config = dict(
    num_hidden_layers=26,
    vocab_size=512,
    norm='layernorm',
    learning_rate=0.00898,
    lr_mult_qkv=0.4,
    lr_mult_up=0.85,
    decay_fraction=0.527,
    max_seq_len=256,
    doc_mask=True,
    z_loss=1e-05,
    max_steps=11674,
    dataset='wikipedia_en',
)
MLP neurons of a small language model. Each row is named by its layer, matrix (up: input weights; down: output weights) and neuron, and shows model dimensions 32-159. Each number is 128 + 32 x the weight over its row's rms, rounded and kept within 0 to 255. Numbers have three digits each.
After each neuron's rows, "fires on" lists the tokens most often at its 100 highest values on Wikipedia text that the model never trained on.

L20.up174:155133121135140116120185141124099118114159073173084142122137178116127116106126121109145110188140104117082116189149130127156084170130119091127153127104209158059168145072131138167087142171079110119119135156146096188088137112127118122160084120075100090125191142144115117114027106094119134174106135172086160124104141144098142099114165099121196167070086058123151143126102143078126141098138
L20.down174:106121160104101149112161082118104128133121088144146035175087100140098113163115074111098067103103129173179169137151098069082146119130116161133135116174076114145062136115110139069125147080109179172112171154120102123192128139126123160126081146080201107096095136072087178046135162141147072117114143190143094134171132155140108106103073156150154129159147195120145151140086197125105134167175
fires on: " the", "s", "ed", "ol", " The"

L7.up139:130090172128169156136102043136080115135120177132110128171119180143110128097119114137141157155148068143178116118162196144161138160086124137132200021102116079091128048154120130143136094104116148084148197151110139170147125150193178084205127080082136117144193163098146130139132148176141102197093128200082152095138145130135068118140107153129124125174101080169107129111094115123078098108144
L7.down139:159146135108125174152136092108125127097125118176164194145157205134132175128113130157137132142123115183116150176159103157120045113111164147091104137089093072060083142092159169160118107155144123136183153105087085135101135072040161138101152122098126114137091110184176155105118164150150128143045171101122161109182171151174077137153102108094136150108098124116116191058171122160141104151115
fires on: "c", "p", "s", "m", "f", "d"

L7.up917:178176050127089189127120095117106154137142077203152159048103108082159090142163186108112136142110128150096143142161153156131111141129163085113093143144103112130121125112167063146154127147099100140146130134046111178069142169133132131170221125112132136075102166091201141089163083098152132137120081143077118102122138142113144178163143118066152149133133111139087126155079110187140175150124
L7.down917:111153127184154128145147121099159118209094133087144081115134101079137027161121079119123160121063139155089106104164108091141111148121138063130143137013077163103175095169118142149141116183150220143138063138095168121112156076137225206134085113090116119135138187068148151160162136166133082217149103109094169100083095105100139110100138141132181101126136120123149079139114075073119093082129
fires on: "rom", "m", "t", "x", "p", "ct"

L20.up409:097094147062105117118113112171083145097103086111190131127128069134156146086128139139094094134163139114184100149109159072213154144113090102161164134088124163172161176162103215108112183121120150124160125092127124099151085085122125150126142146114176137091134147158154114158129104065061135134108158144175075144098133096157140123037192170207147120135058211137156131125068094132123112094144
L20.down409:154109117127106126170119124173163127171183186093131081136163174105113150161100142188119110083109063146149133132135081123094109119148088117240052168123057092129122089102151081145087070151128056130145107132105143185073209088102131153179112146152123159146083111086120109067124127172138168107153138103152167134136090110147114114168125114091153106146116128138130133116166136105169165163138
fires on: "l", "0", "an", "6", "4", "art"

L7.up188:158166157111104089116093132093129132140128102168085150142184078049142120093124161110107166123108127163137160105114193136147141137167086089161120166102154174042142088083135094095126186153106153087145120119121127065159036105174157110127135172140155138111120161131136158161086123074126138114092117123146106137142145135165128119090097142061171202112138157152121071042125179130137122139099
L7.down188:105113105137101197184162102155173110089187103161142131027078150107124104193116109180160156101134135162118187115142115125165147090158113130102103104116060150119152102079069107096153129152128126094203130107168144122167131116130135157144141139162101204140097092148162146061121161114137135104094167161156100132083158133102161102127097156107155168088100098169163082112163164174130154103153
fires on: "ad", "et", " at", "at"

L21.up510:198061083145107166092155173121195155161161136139145166139139111131163089119148148138112107097155097129113088110074134100157161130118098094124187099194116125110120122140133093105134082132182152137136142169082185167138176121104100143159127144119116129157161140135131123085123109133142141115100132130129109095080112150126077194142115131187115098150110120164103104153175141160089105143077
L21.down510:129151103131089112077149164111183102125157114110161124145103142100120193173126147072107167104163124128137103149128138134117098108130135103152147142138184089145162182133188136078097183099142125089129093144134086126129110100148128061139146077135123121129089159119138114140057170113104128116084138122053130122148145106161191118106156121085091179112179116179111158146094087125136113110104
fires on: "e", "ear", "an", "p", "o", "ar"

L22.up719:176074141129145121111196100023140115114148111145120131120137131212129177162147133126120080108110102212174189170144150124123097177149118087116076130093197120142122092049103096104126093097111114115189093156136145110181108138187100159171163142114120093152112135144187142122156111088160123104186101131114155126151144106171102133152113139112167161124139151151164079127137195137137084123145
L22.down719:088128157089121176058242133108143082132136119073178118113144160102112085092147131172151132116114073126102046112162085114138157167170130130133162193134113071138086162127165117128143091137145124095119150052096134106116069133124159133148056147162148160143137057125097147112149166119131117119098160130139102078143132125137176103170142151095127146088148083167140137088169145132151129123154
fires on: " ", "at", "et", "le"

L7.up290:063103153124117059122109086180151130102112193168063099176088097130158148113096160131179122157117117135149158159098153137176085134209105178102144063134079079082144125177118203144094121132136154110120137076171089130146087195147173105137158105094116101165181158142069141132119108091126063204110107089160121123108144092167109078158133067109190157178141115166141171120141133083130089181138
L7.down290:141148157117153153164110123134095149128152182167143154125172099123189140060115083168118116155120113163166136147131189114128184142098101142093154096126140154039138143078126140127112086174125148187149157153117145164104072149164148063105100151125121109131141137160125148132144067132134169172123110079123113099162139075107106139174105167116122118105100123141095080145056121169115110110165
fires on: "b", "p", "v", "un", "f", "h"

L21.up166:102153107147083123127175134105113157110170209143135111117086179087154120127150137116098189132215148130153143133080144129103114164113085140087147146121143119120152138188123165121162163116100157187124163138063113149177145145158078212084092105107181144122096128136159119073071108161120123097184155150166109139118128155094111152128093139114186119112138169135124111195141082135139182153166
L21.down166:176119111054099158117077110086096135113125083125109090130115202070138132102189084094098063163153121133110167080079163096167157171164099091183135155108084110028124128152154133140095142096093141100136193158189133124109178150127141148106147182172112113099142143180106131159112083070099121138121119122192175137144138172135065139109040116133155099116138065075135111182146130178091105074150
fires on: "ist", "er", "ian", "t", "or", "ber"

L21.up831:157139095150110125156127126126101107104157158149101135160091104119156155153148087149133118124163126158188138159070137171156118104095124141120143120116149091116138100165118082147080123178065149201159063142113087133104148134149127112165110044147106132084163127163113166153195101171136136143174061097110113113126178115090121053127127136094124150096136122137084155144105069160111062106146
L21.down831:127111101115124083118153134155124113124139087099092137172039107064143129139155091128101171130148137154160139147103090156126139121142128154127158095124145128119143116086180144114155138163167091128134173155136113114164203164130062116142085104080117172114101094143121183096153149136124104082143107141129148099122060140172114059113132108092183113175116153121180158122089110094133149150164
fires on: " s", " b", " G", " S", " B", " g"

L20.up89:173037118125111153138143111072143139087123157082157122111099137084131135098145182139128118074172110158111111072094106110158106156135188139146189103105078097080130087086131124130146142173119099131136125069165150163134122139136073161100142143103069107148176179110138116114165098067159120150075180127086137055105145163136081124090058094139143101152191114186125038162081064096122190101152
L20.down89:166167073082103135093128142119135093128156090174130168126118133142134179146140089044085167098072164126103149135169116204135084132095137075151115105137111097172083159131160168198149103121086101160124147116138134081131139143098155132138128183112182108095119061139146134096087125134145113100133154104148138129115107078081178135142128193179130136113155196133132110149071081150069165107172
fires on: "p", "h", "o", "ot", "ub"

L4.up550:107114086138136121129144098108138126094040126119054104138109086114156161138174111108136115101171129108174124135137194143131142125074129135173147052137117107120113117145143095139136117096126133141148140143127107160138137163141163094093093088161146102159191188155134142152114162182162074141069144133089169128168156143142113126165117136122145120189097113176104179120100108097167111092131
L4.down550:157111196130054090166136093138056142120169154160095186131094182084124113127118133145140152143092109175106088139160121150155067107148147143117099161122104079099116149126138154124165105112138116079133094145140116118195107107161111118122039119158103165105134128114136129135107120186150141117087102121184061031156149098112138180142119154157081212095090091148153154088119075175142101133146
fires on: "S", "t", "p", "b", "s", "re"

L20.up975:116140166113149154060150099152135188146066119104141111128117113125145148150068117146170153143141146138104116140108147164095090120106157145140164131135154092159119173077115158084059113155069170166119166097150128110165108144193155104107098150092116065122054115066167115142186119076091104095133058208124158097111120138100145152142173148116104094124096142149140132134098186152227102171096
L20.down975:094171137129104100117123144150121084135157138182121143117118147178116112209084129130102125150091189108137145167084129168113134145121121130113150112148132163152158164145177098143140150132128115103097159142104101078062139117165111160148117133166105097100140125149056134074138081159137094090137204073122139102121087178099131186094119144124077095112076109115066086102082172125141156102154
fires on: "h", "oc", "c", "S", "re", " "

L19.up890:184123139127140123142122163117122118139091103141121149101152134058110062148171122049161124136131159154109152136093186122155135136132091093158149115163077141119141088087118137117065194169151140113161154141155123127159148128138149074148111119155116119174097117065061165099077098156172139208126110147138108105094135140084133146162106133105149107100163089154132127131094100130081120078142
L19.down890:128092128146150143111185059122170173172165128140137117149182083069111169163149113187114129108169139098103091117185101157181085144099090174127140129171112135109187155115141116123125122116191077153132150107074201127066145154186078118140150123177107086109114108159068137117135122138090113127125170130092096161119167147117131167155183164087171167116121193155177134130125195092117130110101
fires on: "r", "c", "a", "n", "b", "an"

L20.up782:134100127112150083171138122061120152128128126148113162184139189138170088057164143044146095134166122067124132143103092064184088143114119150095175107060203139084161185091166146138079160092184104105136094134107061126132110159116196143140147103146131115102113120096127154126150095057154105126140155134134186164146116116103094142111105127157122163172088130101090104196102134155097158123167
L20.down782:180131116095132136140151168121145140159143135089122067088140168090130140170147076121076162143112089114163123092126099136132183141123138097122116107148128107122123140163144112078132140080073173157098075070142219117147130112199106131115160097141112108121103075185077132087098123137161095119129212198128093176112160096162131160129142179120079092149235133112154081105102161132157154174121
fires on: "l", "ed", "d", "if", "ol", "r"

L20.up132:101144130146092162078120115219146083119153162173122135201087062197150134163063147140111169153169103182126128096096148177184203135068121138111091156093122122106174147132119121129133181088108067158066063143108141159114137157143095091165104185113142150107164110087156136179147084114161078133119119097140126085177103194110090179157141161131106084097155107145169174127155101101161143136145
L20.down132:182110162170034122109103111147192108138146102104163122171066050171144096126109125130109168127170125089132175121163101129127102105146189106082125156116112141127169183078109167073123138130108142156190148098140073171120121109129177093126116108102118107132156180045132178098103135158155100102133124113103105151134174120152132098135064173177166143099132114146111137123136127131126111109060
fires on: " F", "t", " re", " f", "f", "p"

L4.up372:092204155144080086073166167136167194081075093179136171099116166169075079157114143081134153117135148209123099122154187125177077092107157129142163142129158078121142105085085127118114105131074155105139143044120122123133120120106093140130063143175153079133099114127171105117147165143092169139158162125154169225112097136074165072114135139153140124131113098159180098060121135133165097117122
L4.down372:120106114173164094128058152160109054152157173083161139138158102140160124138134093105122110132106142089138113086172095108196076150150197131144098128066136159151083102148183115143092133149100120140171116143152099059138094181060147164129137166129122088083137093172143158158173097112094158037140086121120108137135140127145103144153154112137118090154111097088130105141106176140138140105126
fires on: "ro", "l", "ri", "re", "g", "c"

L7.up585:144109173087146163178124096124104137120171124139120131116081141103112145151125157172109181122150123122056083120153117113131142167076118190161174142186082170129122098194161072139146106086114144106149119144075118141068116113164182080123091106042120085142173170146115111175160111130108152142170088109103134088182139060115183098123151179117125096135142065078133126132135166106075099119070
L7.down585:120139106123143154156161100090100195111155161087144137091152132097133116136104114181117126126160111152107130149147140097178121133091178174150166213105167111108134140185155125159092099100057092076119157088138110198114064132159153117099178145086117170166094124124115127099137185133142157114070152094128111087105142056109093183112080138122152115141068117114118136142082133097136139103125
fires on: "d", "c", "uc", "v", "ce", "th"

L22.up327:166156089153102153106098145114108174125101148132134083108082160080084059160090089103121096137161155129073178153109113088105124173114136091162139141178116108114171128157121156144104126061093167081126107092132092140182086140110107168133133146112116117114127162116116119072073157113109107102161176136163118111113158128099137118125117159130135115119125128123114115142094088127095159155132
L22.down327:162111100126158111076146137077084131098137136119128078135118156186133168101171151142101111115123183079047129155099177118131067154100117126120179157145127132076144122082089162104148054092189121088117109184142127135098145092107118100116136165164164168084155125137170145118098101072087110060119131116102152082147127135083159158073062137157145138130103081085132087100064105054084043105127
fires on: "er", "at", "ian", "her", "en", "on"

L21.up280:111124116159031165123117163178118095106185135165101132091137124173118090142144111118120091137153156135113141146069156189147183133073135082061102115181116110134189113159158077097117142136063087137101160155104156112145179157119105086123160080073153115034111154089149101118135090084149087185145104159105157138161103167110119100121107170155040127133173105130125146143122114153095140083140
L21.down280:180098096108199071105136155116146080199160094108151102163131126114093147178100134113056080160119132163134065205142086131165057099207089153124163076106196134156111117149132169146138118161150162094070152093116165119120140135159110145123105153155122153155114174129105141150105141126116107047154108152123145107146147092168110186140149150093227103110112124120093169177126121061126150119085
fires on: " b", "ct", " f", "p", " B"

L19.up73:118082148121045094058142152111090116126160165162147074101133199105147149138131063076170159115192153084114188102112084103161110116153139145166140160140143118097161129189142154117089146067154160126108090084127121153123114105148145156101088159152121137103109121153094099048145114120096142108134139086160150168136137061098162127112112125127159075128158101166169160137083103183147169182141
L19.down73:177087089126119159046176168144112119119109140118179103095081138125106125151163122157123142127152150120107183103094156095145107155155129113165102156091120142144125130174122123132191149132148136129171062068077144116108131141085144115153148126177129143118127103114166146064114138164146158126121155159127137129106135090170112108112149255145151135083109083090109129120065109160154130143160
fires on: "er", "ist", "y", "ent", "ter"